MLP neurons of a small language model. Each row is named by its layer, matrix (up: input weights) and neuron, and shows model dimensions 0-159. Each number is 128 + 24 x the weight over its row's rms, rounded and kept within 0 to 255. Numbers have three digits each.
After each neuron's rows, "fires on" lists the tokens most often at its 100 highest values on Wikipedia text that the model never trained on; "fires after" lists the tokens most often just before its 100 highest values on Wikipedia text that the model never trained on. A number after a token or word is its count.

L5.up172:148079140191147140099110141116124165135124150115125153116088105111119093145121188098121178138129121145127091092142102157095130139108146098118118104147114122137110143121113134106109148132120131127180152153118154152126101122133142134163133131108130138111063105129140126138126132125110127109112131146097171148080100136108121153167160117075137104160098168161119136133156120103124143133051120138097170059113150108118124130131144109130154130096097148112116119112161105123115126150160105
fires on: "=" 74, "\n" 17, "\n\n" 9
fires after: "\n\n" 70, "." 10, ")" 4, "\n" 4

L5.up28:143145126116095143136125130111115155121093154093136135102123133090129142100136129139085151130108163085124094103175149166114115157104111105115114099143126108143122139135136151114121138153088150089151178143112120166109118134151097139143084089149107153122103156114158152142143130122105129129082099171150119146092130112094130130151125089120158183117125122124113141168127137161096143184127176152130124146123179128142114096071150179100121146080097115148143144123117108154125136125165117
fires on: "-" 100
fires after: "-" 72, "S" 4

L6.up278:131147150093146145170103106112180162090141139122120135105125189104113136117167131135101157117097144114129126141103127154146140145132137134158129114118132148112078095118144123093126091150130115131093103127094139124158122153115123110099056112117092132135099139116122105145138190180127155116145119102129117129105130101114096100138105102104154124115118140098117160153175122204140124162076144161085153129125143109143159124123115130141146111127138155137168125138178103135115103153136103
fires on: "\n\n" 58, " is" 26
fires after: " =" 43, ")" 26, "," 7

L2.up295:139124100163117159089083132139161126148121115099098154146153133165154163172149153136106135146108147100107123107127124123146143152112086086108138121172125175146094139111118115094158134105163162128133148158143165144093121113149093128173082139157123149152105132122169090073121152127131155143118145155097132133101148140130089137174097121131130098135141147114117124150135158107127134131093137178092134120081148116136119111133144106104128144154144141085133176119117092138130141130177091
fires on: "=" 97
fires after: "=" 89

L5.up268:104118134176124120090129117110137112114141180105089127115083137146121151131130147149115147125086168108160106108155109113134126106084131109103119087133123141160111104130123128117137168108141140182148110140099163167087140117136122176139125093123162142093123139112139079119129148162136122112107156127099149108133128117169122139160133136125157074123191124123136139174114166143136125138110150151161127128120133115167125127156135103188167175131132118143093146127133128090103190130145111
fires on: "\n" 84, "\n\n" 15
fires after: " |" 62, "|" 17, ")" 5

L4.up487:124122158153134105133117111170150132138106144128138146115096090136143085102098117120124162096164173148101125149142071144114100140121132124158195062118116145120119087109116142083096139136134143087129105133100141121124157139130105170119149133187098146171128122098147115118154187116134111157097116161087097156120094114120128105110146144111119151145110133120120111147106139138081138137105126133094121149122123123124123134133150117139139211127155107135111157144174117106120136135129095
fires on: "=" 55, " of" 28, "C" 6
fires after: "\n\n" 53, " Department" 6

L4.up292:100126179119103189071131121069167127110087110094136165100084126061153120158171103119075140113112121101122122099161100131112141120137112120087119159131117138095114154138166138093131155084125156124175138110135164106135130058148152148156125104139126135134099131123119141143147127095112128106142101149170147169130131121133140118138126147119123129162130105114130142177114129115128106160130119161127105102118119139124140115096106135161151156142117134108082139135125102140108154136114129
fires on: "=" 68, "\"" 5
fires after: "=" 65

L4.up136:081140091120121127128138130119124134174102131087121135116122121137103140165144115134115104130114156129138122129131131129141134116141120112166131130158147215151155154093148151145131096131147172096085161120123152137102128089161148159126121155167096167120142149136128121098125128129113181094158107098122058108157161114139112149140078151121143114108140171129064137168113123144131151076083128128104096141143113134099116134097151181112139143129121141103123127112160119120117120143123110
fires on: "-" 17, " •" 15, "2" 8, " 2" 6, " mi" 5, " Time" 4
fires after: "-" 28, "\n" 17, ":" 9, "{" 5, " was" 5

L4.up308:131101167164139102113138164125122147148113160107083115106092113130170131167167166110131121117075149151131116127142099131110116119115144100123166107139151095160099102158118129126119172103146115174157151145117121120096153116120131120137102148138114149107121141131130045111151164151118155121140121116101144099126108141167142133143117110106143108145154132140101171153074132147143127140177130134120154105134158095147121119101128100153175176111112100104128139115118136122049135137102110
fires on: "\n" 99
fires after: " |" 40, ")" 14

L4.up195:133125117148166126089169120144101152177123089110136114134119146128142150128168174119123162126105149145163130123126130102104076121121115091072173127098121112100105114179132135156125112128146092171143115110083146143151161118120128183130131103111131124164094147120127071102164158142165132082105112171108105117108118118120158119132142095109117107112151131169125167120147149112127126138148157158109159120116093086143125152140131155166140128104148134089121145097144135084121148114143127
fires on: "  " 13, " M" 9, " D" 9, " P" 9, " C" 6, "\n\n" 6
fires after: "-" 33, "|" 23, " |" 9, " the" 6, ";" 4

L5.up115:143101118130146113108137179129124145118100154111145139088114112101133180090120094118126157087132146139123159146139161150115156114110115139087135110116103168114088072122176105141143118160135117110083136070138123129152142099150097131195117148134099157114096106123145146113115135148117144126087100120120108137127118099104119109163080144108135104102154146118134139139098139155141138137088160151160104103138137137161105141154153181157151132178129142133126127150144158121122167177119113
fires on: " a" 23, "-" 18, " city" 13, "us" 5
fires after: "\n" 17, " the" 16, " as" 6, " a" 6, " is" 5

L5.up489:108083096107138161094112088091125120149132134065137153139104140135128150134182143128131145128122164109119150133167119145152143108108100123058152158103128126126098136097140115129126154112158120179125153080128179152121135110111101128159095095153116118134121146105148128086132124108151127140101160122130142136124185105092138134146116117129104108156164115152120084130136162140200093146120133125142163122099127131139121151147136159168134183123140156135143119126111122091122141152147089
fires on: " \"" 27, " but" 25, " and" 13, " (" 8, " was" 7, " is" 6
fires after: "," 61, ":" 8, " and" 5, ";" 4

L4.up176:125115130127108150124068171110162188119117147113128129111084108120155139145161124116087142169118150123136145079098093123103152142121099108150156113107142153116132122112127130128140123149131149186114136102142131121147109110115139124176115140178093097138098158123126146091086147140169105112122077127089143096096143100147103101156091146103171124131138200098154128124115126165122134131129107161110134156114138108143143148137104155126160123104151095172137120158127134098115144138143098
fires on: "\n\n" 43, "/" 13, ":" 6, " is" 4
fires after: " =" 43, " (" 6, " Country" 4

L6.up451:162088148168159146104128131154139133161110116079116149112088125135078127155090178088142150106116147114163109119143129150154123117122088120107100137185078147143091154123116108109130151134138119134126139143119150135178122102158131163155125102166116121112148152127116127100112123140110144110097130159109094165117149124089122132124136111097106117153130128140130108155148160145172089138104190124151175097105142136136134098139109103168136148133137178093099113113104101101148131138145090
fires on: "\n\n" 58, " but" 30, " saying" 4
fires after: "." 49, "," 39, "\"" 5

L2.up475:149126132172112097104154082132150111113126120073098141115082103146145147135092148120130125122088166095122100134121107125181099105069089124121138110124110117147145134116109142118139130128126133154171113148111122127109115138132146165133092056129127123171179129170174115127133122131126146142092134100129111117109118105113139138165123142122112111129152156153129142132073157177171114129141165139141143127107135163150119097160144124166142181113102149077121167109108140108111134125151115
fires on: "\n\n" 96
fires after: "." 97

L4.up138:092102108109142130147106142098159129130102120101142113136114146137111106118136102087136151129116170111137156155123079141146150116120126119071164121124127126121107068146116114132123130138154137138141111095091124153154146141149108143142118147169082145121132182087180137144163137142124177157089123140087098159131145113132093138172139143127143101108156136158094090172116166163181110095135154130088121135129134132154118126113163129159135140103113123090175128119167148102092130126109136
fires on: "-" 24, " is" 18, " a" 15, " and" 11, " an" 11, " was" 8
fires after: "\n" 24, " is" 22, "," 17, ")" 11, " there" 4

L5.up73:147106120121138137130082116100145114109107140113144134133096152133119108139144130118118133103111112113111096089137133113154130148138138111192136128113135118106103121108134136128112164143154165155157126177107149117100139110106125126191167122136152124121167131108148154123124129129105135113167115104155162143139147120123131208122111087116136129168115188142098112151129090101139113153150102190084146134095147147190141092090168133139114152139111127140121128116098109142129185129085160
fires on: "\n" 49, "/" 12, " was" 8, "\n " 7, " |" 6, " were" 5
fires after: " |" 24, "'" 10, "=" 7, " km" 5, "|" 5, "%" 4

L2.up397:134119125113163104078121128170139138173113149076117141111088139161096117130112137083130134138117180114123150138107177149121101158087118100093141109082102129119137131108122107131151146110154096139147126095102173147142165119125159120139111102147107126130130141122095113147172173150151149155152106140124114132166116134153115127169176141147153127112148150125130121144110132153137102112153143134154129116102113127198137114125139106118177128096075148098108125146132119097115062122160107
fires on: "\n\n" 93
fires after: "." 94

L6.up91:121139146082132115142085135163127156156135188139126122098104138107096162150111079110107186115129149129092125130152084135131132119136087114114129120139134142080104128107084130104144134131107132102153083129092123135099129115132150150135158104111128184127164159110146140150125113121116151142070139087113090167103137116127118198122136108127084142083085140113092163138157130142112126124133125157131131097125153109106132116133150135145145166101149151114158130130180119112126116154161119
fires on: "|" 49, "A" 18
fires after: "  " 48, " MP" 15, " Mart" 4

L5.up303:112097126137149098113127099137139146152137126102134109155132183134179133174124144097082121101143112126108122145137152151184110142106149076125133086125157193142118143146162175120159142167134144145117115126104156132099131106120149126144121119099105084134098143109160144115157150166109109090144096119090132121089130154173152160140092121115153150100095143160122119115184135131121120111120116141115144094108173126130136147130157133122125086116142109105073144129125131121092077123130116
fires on: " |" 53, "|" 24, "." 13
fires after: "  " 19, " %" 11, " 100" 10, "%" 8, " 0" 8, "-" 6

L6.up107:148150161123160100108108085171109166152106131099119125119150125122107154143130100106112167130131115080147144090089062104106142135146112133114140144120124155114101136163127139144151110154150176098155124107086158170143130132126145156144144104103134121125110142127103113153159078144123126176122075111137150143147118115126155137134121134151148124138110101135133149137182118081117126132129133187068142089101122133144149157107143135114126116164150143113073113116102128087109148119155157
fires on: "|" 48, "\"" 8, "]" 5
fires after: "\n\n" 35, "\n" 15, "fr" 5, " at" 4

L5.up178:147097113152134148124103074125125134115135155115159122138089127109106131113088103107125109095081087149109093155116126145171092128119160085174184116112094149129103076144159124158114113150118118146124135119094135145154149165128172165136162092160130121075111142149146150113105164140139139145101133137133094114117137126094108123144113147141146110177151139118179115155096113147160105132149145118143154138096111128147125142157127106147124126137085145148081150140116101118098172156141134
fires on: "  " 39, "\n" 27, " ." 12, "." 10
fires after: " |" 82, " 0" 5, "|" 5

L5.up161:171163120130139139122097103105124121148133126141162111154127160118137142104112164131112128090127088112122126138112141130144115168147141115078175077115104134104116106140175150130137128166121113158101136097130172166126141174115128106134087148086109091133122145130148137139134166122152161117109113080113109106122104112092099159148069138116148159146151120107163103137098095106133136153117111147096129117123133156144153153178145154106104135139087132098092170116152099174134143172114120
fires on: " |" 48, "\n" 16, " Chevrolet" 12
fires after: " |" 36, " 0" 24, " 1" 6, " 2" 4

L4.up45:129122114144151112106136100143112154128078104084134139118133147116085161202126119095105091138110111122142117130117132118190130138110133100112102176130123124176136146108158097115172120137120143111148098122094135154132092144082134138085130146144069104144117157126136122100155114143099144192148161113177157141088125127142131143171162112141111139096149098123154130136137118106136074156110116134158160110110152134108149120114092097129134121161117119136158116149121123098101138138157133
fires on: " —" 72, " |" 4, " ." 4
fires after: ";" 66, ":" 5

L4.up63:104126123110117098133133181097100136112105113113145162129138139054111110117116138134112152117079119083157107079135135165122090143118133125118127143093116095120090063095114145119124128150140137138139092138119115128111102149146150083132122136130122130138160147144119162147137133142074213115120132150161138185126142142130114125128128127160138116165143115129128106151128128192179114188074128143147156135098134135155136157145140124148133158154100137118122142101117105129135117126135117
fires on: "-" 100
fires after: "|" 94, "-" 6

L2.up245:131107109163139147087086144142136165150079140111144124063117141153116162140148071132141137108149139146119140109131123110112139122117122108102117129111143171135129106151138142107145163113166108129112190120138110149133091113116108132148121116120104182127122155083152111054152136160136131155102127176154092147082121105133124112146165076110131110127121122106112158127131144142138127095139134145129107180138140090109112096076155131141141195123114147125123127107141131108104103122139101
fires on: "=" 90, ":" 8
fires after: "\n\n" 90, " Born" 4

L6.up289:119138158154111166106126124127153139125146120122118132088087121108149150128126122113079143118118169089094185095169101132127059127131144074164170139115142140109108112112121126102110156143107145149138165137072155170167136086152136126122115103153109074132097126096136112098135102143120156116119143104126098122130126110141137173148114167129180128098154128105126115165095123123126127162139152141138116152113099137131138156132128145135137176163151112120139125181132119101102171119145110
fires on: "-" 70, ":" 21, " |" 5
fires after: "\n" 70, " zone" 5, " Country" 4

L2.up241:094113129150172109115140166117095150131110127119173153098117160100142149124149120133145093130121143117153099095128155140145114108115122088162166131134119144131045123150127131147137164140135150177094171129109105150155099097135147137149103119114108158101131168114159107106135156125101109121122135115135086130141115126132120147119071129106124095116134131120091112143137162113147085134156144138128090148122106139135133131101146168165187163127123176120080104105122069145118159105111103
fires on: "|" 70, "-" 23, " •" 7
fires after: "\n" 92, "-" 7

L2.up110:139132151123190104118075133137126146110085114108096136113125101106101120121126100115112128132127158102128157111152155178117121127089115114105158116127118130100085093099118106115122141140138142154125188131121091136161111123127174151140132171149114134120133175078087163113148148110144115110150120160140100160132097136072115139118125097128128134143152173124108148103070128154147106130105140136140111159110150113148139091125143164155169161122124168103161120129131129172117163123076131
fires on: "In" 61, " in" 24, ":" 8, " In" 4
fires after: "\n\n" 44, "\n" 18, " Released" 4, "." 4

L6.up113:139121110130140135080110133145126168155135148118130148132080115127082116108107106113130164105123151124139140130153134146137114141125165089098146137140136145147128134099125142078119170123089121113067170116139121110137142099140132101122125128088097121151124142076147172102115163153110151139129114136098074135114142121124111114154139119079141099154183114115130106148073061118170126139121158130149120114109173143171126105145142100118139164115134172089134128128125151132108152187143126
fires on: "=" 86, " sp" 4
fires after: "\n\n" 73, "\n" 10, "=" 4

L6.up499:134117153131132120156099116126152133113125150082127109113082167115112117115135086143119167077125128119102168116114103178137132128114102057146148111122084119116113113099111120110121143126106124115149151137118177122137147146137090190134115139130124137145099151094149102153170176125074168183115118094138115137139118166084122157183094133131133079125081152084128138158133115139140109151131146135106130144112115109163144116153142144120138105131119165141139147115148154111128109113154115
fires on: "\n\n" 45, "|" 25, "." 18, "-" 9
fires after: "\n" 34, " =" 26, ")" 4

L5.up56:104115126138153121148128132082135121118108150098169102113113164083175137119119145137105091134082143104102122129157098139154143111138114074158159084103112115096098133096119114121118172171149191158152113140106131152113089116133135149147134153162112133137076147145150159156126156097110130101109131115135107143123144119104147138155111109168131143085132157134114155155133119136164116180134129144153153135122155180107128111095127144117162126119095085151126148111148082120115126166092125
fires on: "-" 47, "\n" 45, "/" 5
fires after: "|" 36, "\n" 19, " |" 7, " co" 5

L6.up246:128164081132119147137139147151172181145113079103138141150134159140120165135119117131110110116089144137144143132131120131166110130130133056151157136110124126144126123102122108105142095133134145126124141151099139090139159146122166116098106106117134111168112161141158151112147149100139167084098128099121138127110143101098095101193115132164143131072137128130133130158114081119175114142117151169135141184132105141135130133084125182120137143124121169098109123138110101074133117115157149
fires on: "–" 69, " 0" 17, " |" 5, " L" 4
fires after: " |" 22, " 3" 13, " 6" 11, " 1" 9, " L" 6, " 2" 5

L5.up227:113129086096121139120125105099121145141107135147138133119108146099125137143157137176107151130115173126133071136136133147109120128115122108134132121129133136147080101148147114123132153150136132148090189132121112143137115054154129139141115110187091144118160141139126171145129127092110117155137065133111100130123143111111114144130117076125129152177128207155107102162112151163161122114110166139140141098098165108133115098077148167129132130102103114162172133134113108149130103140128132
fires on: "-" 71, "=" 11, "/" 9, " also" 7
fires after: "-" 55, " =" 11

L2.up482:125116154120155128138100109158115152148102165109104128128140167113159102154145100143119138156139141128108124162148119135152136126123154086119144090112103147121099136161145162108131094097156117121125153108120150129124123164108134134125130066141100124139130149101145078089171136108131150169148134069123115136116163124105101095150152160071170148121153132095100145147120071129116135107110147155072111148138139144114124162152138128105189145080115164136137123104133119110092101118133083
fires on: "=" 51, "N" 8, " Website" 6, " Source" 5, " zone" 4, "ti" 4
fires after: "\n\n" 55, "-" 16, "″" 6, " Time" 4, " subs" 4

L2.up351:182150167113150117106122169131084157171099198101155125085094104109104129099159118140144101104088154076147171075132165152117125114106116124114116133102150119112140130129133122120101143142141146126118138120107139182123133153124117076164082129128111151112133103095106148100125134156141129138115127100115141145131125111135102116123111134164168123153149137098153118136119096118135123080126192162116094159086159129136135137127115123129153164142095162149171138141138129113103147120123118
fires on: "-" 35, ":" 19, " of" 15, " from" 5, "," 5
fires after: "\n" 33, " Total" 6, "%" 5, " density" 4, " age" 4, " years" 4

L4.up465:105123094099150160146110092115162160106134103104141149147096139136143122130123128153108134097126083108140119143104085186126156137159115119155160072123091166134151126139125113155147083124142131111129149151093173110126164149114158116091110102138150076144105110136138162119150158105103116170147104112132120108119158143088126121164076129167181162140156152136133094145130081131122161129118108117112148132105148146151130132141150104101127102100106172165142134144133100126122128170156122
fires on: "." 47, " ." 17, "p" 7, " 10" 6, "ct" 4
fires after: " |" 31, " 100" 7, " 4" 6, " 27" 5, "O" 4

L6.up176:147127136144158162139075121150140103155100108142122124147115110138127143111178139128090159143095175110126109089105138128092138171147145114110122140185103129143110111140133118092142156120138168107095116104147092123140136122120113132110106111149108176112150147127107111056131156173109121157116130143053101114124134135134151157144137170118162141125117143137136081136126186132139083104126151172125122109100171136148170135090136127141119125096143141133133142169103107125124099141136105
fires on: "=" 81, "19" 9
fires after: " =" 41, "=" 19, "–" 12, "," 5

L6.up41:169089126165135114105156099119087134150123141108103152105101157123117165121126182106125136117124173086131105130166110115122117140077116084088116136096103135153104098125115118114121167118107149110124170109087175139129168089160121157169131080130138127083117148121116106108125161196120148132132100130130131173106125128113118113166166148128141121128152119145095120127120170136176132134128154137127123101155145121142132131131122103151127169125115154129095140102150129102132148121167072
fires on: "=" 100
fires after: "\n\n" 91, "\n" 8

L5.up421:116124122141092100093109172138075148115126146127137124089096129117102151134117116141147168118114161108188143102131081090126156114123124116170110132091126162165115077105129135108136130168106165136127146141107107146126131109125126128161127174146134151113145139109181148107135169163160129137142100081085126123112112138116084135137107092152157088129126167115123100120121060170117152129145153147106146130124171145132127137136092110151157150128125121107119109138119109104106178147113159
fires on: " is" 26, "-" 25, "\n" 12, "si" 7, ":" 7, " was" 6
fires after: ")" 27, "\n" 23, "," 5, " medal" 5, "\"" 4

L2.up322:145132150150115167104078119116146154113105168100129129135075100116124111141138109112112133101128149153123106140106134129132133105148100126138100142101139120141126126122148149126156141125105123154114157111082098140145149140145138145080124080136109107124141194104119125119142184117096108147154131104164136146109153085145104117164138126083132104114139104146152156101109071132173138124150120137176165163107140151140128074086171127150133138123126169163112119103129147124114135193173134
fires on: " |" 40, "\"" 10, ")" 10, "=" 8, "qu" 6
fires after: " 0" 21, "\n\n" 12, "\n" 9, " Apps" 5, "a" 5, " Goals" 4

L4.up267:092102116132102143112141146093123180119113098121116139153126153058147111129153137112089098142115120141163083106142139125115128135171135126150155130081112129163102123116128166079137149159152133135119111115153077109103122137142126159127140165138129137119121188104160112114190174133093123127077108136145115121141138122167098101095107117111115119102169143169110094111103117202136143148135116163113124127124146107099125119090160143151151175138146126118121138137141121128106148144115131
fires on: "-" 74, " third" 6, "|" 6, ":" 5
fires after: "|" 48, "-" 31, " –" 7, "\n" 4

L4.up41:113118083110134130070097134143130126144135117114123105149152112082148128159080169137098161156105160120133122127123151156145105121125074078110144126110135101099129115091177117124124135154137118134097133134101121129124136128117143165132116150121131158111169187126127113120154146129101134094079119151133124165098175066122134097126142107135108112107129081149159122135093135155137140199119135151136113153125135121162148124129157167157145173107151156122109166138133114115095105161155133
fires on: "M" 42, " 3" 11, " 2" 8, " 1" 6, "-" 5, " DF" 4
fires after: "|" 54, "\n\n" 11, "\n" 9, " (" 6, " \"" 4

L5.up111:108114110150104130095125112141153121116140088143106145121137096107095099114176136124143130135157140121150130103159078121126124131165166131151153071117124120150129127097133158102141094118116110152109174119126171085118119131144136138148131114113111127139100133133128168085112117151104138147093121165137112160098158077081112080191117129104163122135147129114137122130068066159146140179088147136122149166117148144151121136117139123089096156133152165101110132131147122122122150135168126
fires on: "=" 64, ":" 6, " both" 5, " the" 5, " Country" 4, " his" 4
fires after: "\n\n" 55, "\n" 7, " was" 4, "-" 4

L4.up31:122120117161152147087110120138105123124119159101164151121099136119142163144161128115113124166135125101184153104142088084148117120091084091098188110114128112141122100145139128155134111123111158162162120124107136170134092157113119162127114104116135159149110160113143143113110140133081172104098126147165116174117122082112098142147113130121111099134117117157134117130093160151164130142148148161121135108115101158167141116136159125164138183132134138129102133096118082121078117113173104
fires on: "|" 100
fires after: "\n" 97

L5.up158:092096115166124158105147114157129133149098118089089165125108124139209115147118146124155140134150143100115092142167112149102121163122100140101119119122114141139081123127122114117141132110091120139192146147098161108137135106131127144129103089156110141126125128133151118124140142116098182143143099142140118127135104122116115149132140148149122118112162109159095151147114127121133175130133123120095197122107166171143151143117111135156152148123091090066084135116152120125112139165122065
fires on: "=" 69, " They" 13, "." 9
fires after: "\n\n" 66, "." 13

L4.up312:121104151165140155093134150126117108153105144109128119090093152132116151142129132089132175121150154136143129098155116108115154137065135104132124121117141112097109119093134108113169167117140129123153134142144133116124122104101119120155124165094140154110125141101167118121175163138109126091123087192125093138135108088154111144178155112176115096110116138169126136095139082166153165145157121154135090108126123113170124085135126156138143145164137095121117156088133139139068115147146120
fires on: "-" 38, " |" 11, "|" 8, " p" 7, " a" 7
fires after: "\n" 51, "|" 7

L4.up268:112076160169146124124117124126179166138099132087100150057124104089130125138157079175136157138130148105133139115172129161110159121122078101151139075151095133115108153098126113149125145146101158172125145130075119117147105111125163167109113144129125140126081174100142124123124154130095124103132127180109138127127127141115123143146133103123163112102123142134127145133099118141139107159132154104118116091148102108117129136080121170150145164137132095139125107109176117129117104140160112
fires on: "\n" 45, "-" 40, "." 14
fires after: "\n" 41, ")" 7, " |" 7, ";" 4

L4.up23:153099095116131119156069108114166149117072101117130107115105144121162156150129129132120126101118113072106131137100140131133114174113131114130116097123129186101121102124164150122187130156128149087099157135110137129114128076126117135148135107148116127137110144139101122139132177159134118180155085174109104079129167136121106172171127126142150142153135157096130146150168150117108094116114137142135110095121148132126191152087133116116118126111119092126109129135129125155144143143154082
fires on: "=" 62, "\"" 26
fires after: " =" 42, "=" 15, "s" 6

L5.up492:136076124130131158102089138131171158145114104073119131104133092156115176166174139097111106151102087081144121129117110120095151138108105105102138113150094120138112115113142082153147181133155142152141159130093136145124111070127114143156108105164124136104143125125183089111114116135092111130108117178172112115139143118110106146145106096117140074125135146149112097157144161126161085139161168167136140128098106128144143111130139135139135144152143140128094140135118138096120145127148135
fires on: "\n" 83, " \"" 17
fires after: "=" 82, ":" 6, "," 4

L4.up484:132122105118151159102129116149144135135144092115119138116096131124132167129165157111100104148115103124147120112109145133149102128170116079105152142111134113115131133091182135126156103182148132178096126126128155112148135151118136172116099114177099087142089153131145138122107122106103177108134126094155144113113129159071062169154067099146166145107108147141156108160124111131158126146129121129118149132092098161131153158128154132138119128135131152102152143158151081118108156117160138
fires on: " 0" 43, " W" 18, " L" 11, " |" 11, ";" 5
fires after: " |" 80

L6.up283:100105110104123139122118105107176111122068128087151132117111166131095171108161103088133123111081127111137174080162112082125088112149139107125167132116146124102118127116133202120110149158112110134143109131123127123137158098161157156122112140138146132168136179132133119117122146156103132112136134151149120114108114139136154132120116139136166129124157193176083113127107134172146119134091108126144131176130103153133161124111136111127147166100094110122145104128143112103115145131188114
fires on: "-" 74, " En" 5, " Ter" 5, " la" 4
fires after: "|" 70, "-" 7, " |" 5

L5.up103:157152147133123090106125102132147135128100126136134148096135162128124134133139121157102127112117128135119094167116125121163169130130122072104151098100107114101128140102125105080184133135101152148088123087128139136143120160128153147102125156157139132123091126118157117164127107129105136151145132101163104177122143129103079170183117088114114105083128147143133140147148107140175099124156119135146131114093113119123158065168145171165165106110112141150104112113095090129106098168111143
fires on: "\n" 56, "|" 18, "′" 5, "W" 4, "″" 4
fires after: " |" 47, "  " 18, " W" 6, " 1995" 4

L5.up267:110088148153141118146106169153171138147133163117115110122119118125114110183117138129133120145134160136149150109133110112117113143141153101161169101099138150128123100099086137094148133119129140156128086146094142102131159144159148159101106159138118167113136149094156111104188149151129167154098125126085093166115106133152117094153148162133150113097143135109109163124103101133121138108127129137088124163136095107107124150159124180100128150096166146151119113093174139099066115110125108
fires on: "-" 37, " of" 8, " by" 7, " |" 5, " in" 4
fires after: "\n" 42, "-" 24, "ed" 4

L4.up15:108122133140170144136121089126175168118118124079133130139101205090130126173154135109093121123134092136132150088132125098116122130114128065133167152121132137128095116084150164096137123146114165122119107103095146145143144153165149117112135112122134126134070169118164126126090129124107156104134157112127114189117165158133113119129128127142128102124106084116135101142112095128176135133141127139158124123084115185105127155142144164142106162145117160099133163133149128109091121147120143
fires on: " |" 86, "|" 8
fires after: " Candidate" 14, " Democratic" 12, " Votes" 11, "  " 8, " Republican" 7

L4.up207:146071085146128107052111117137137120114140107082118113119110112122115104136169132116136150142110174113119069105167128139076096138119082143097115102088138090134111130095130167113118104127104154168172118086107118120154148124164102137146122094142133109143121147149160080125143155144097116149154131144140154149121151122114129150155105078121145187131135142153088095138137114107145131135154149130135160162110164120135141078106120154144113161144143126121143131096112104133128138126119140
fires on: "\n\n" 61, "|" 16, " (" 5, " as" 4
fires after: "." 20, "-" 16, " |" 15, ")" 9, " /" 5, "=" 4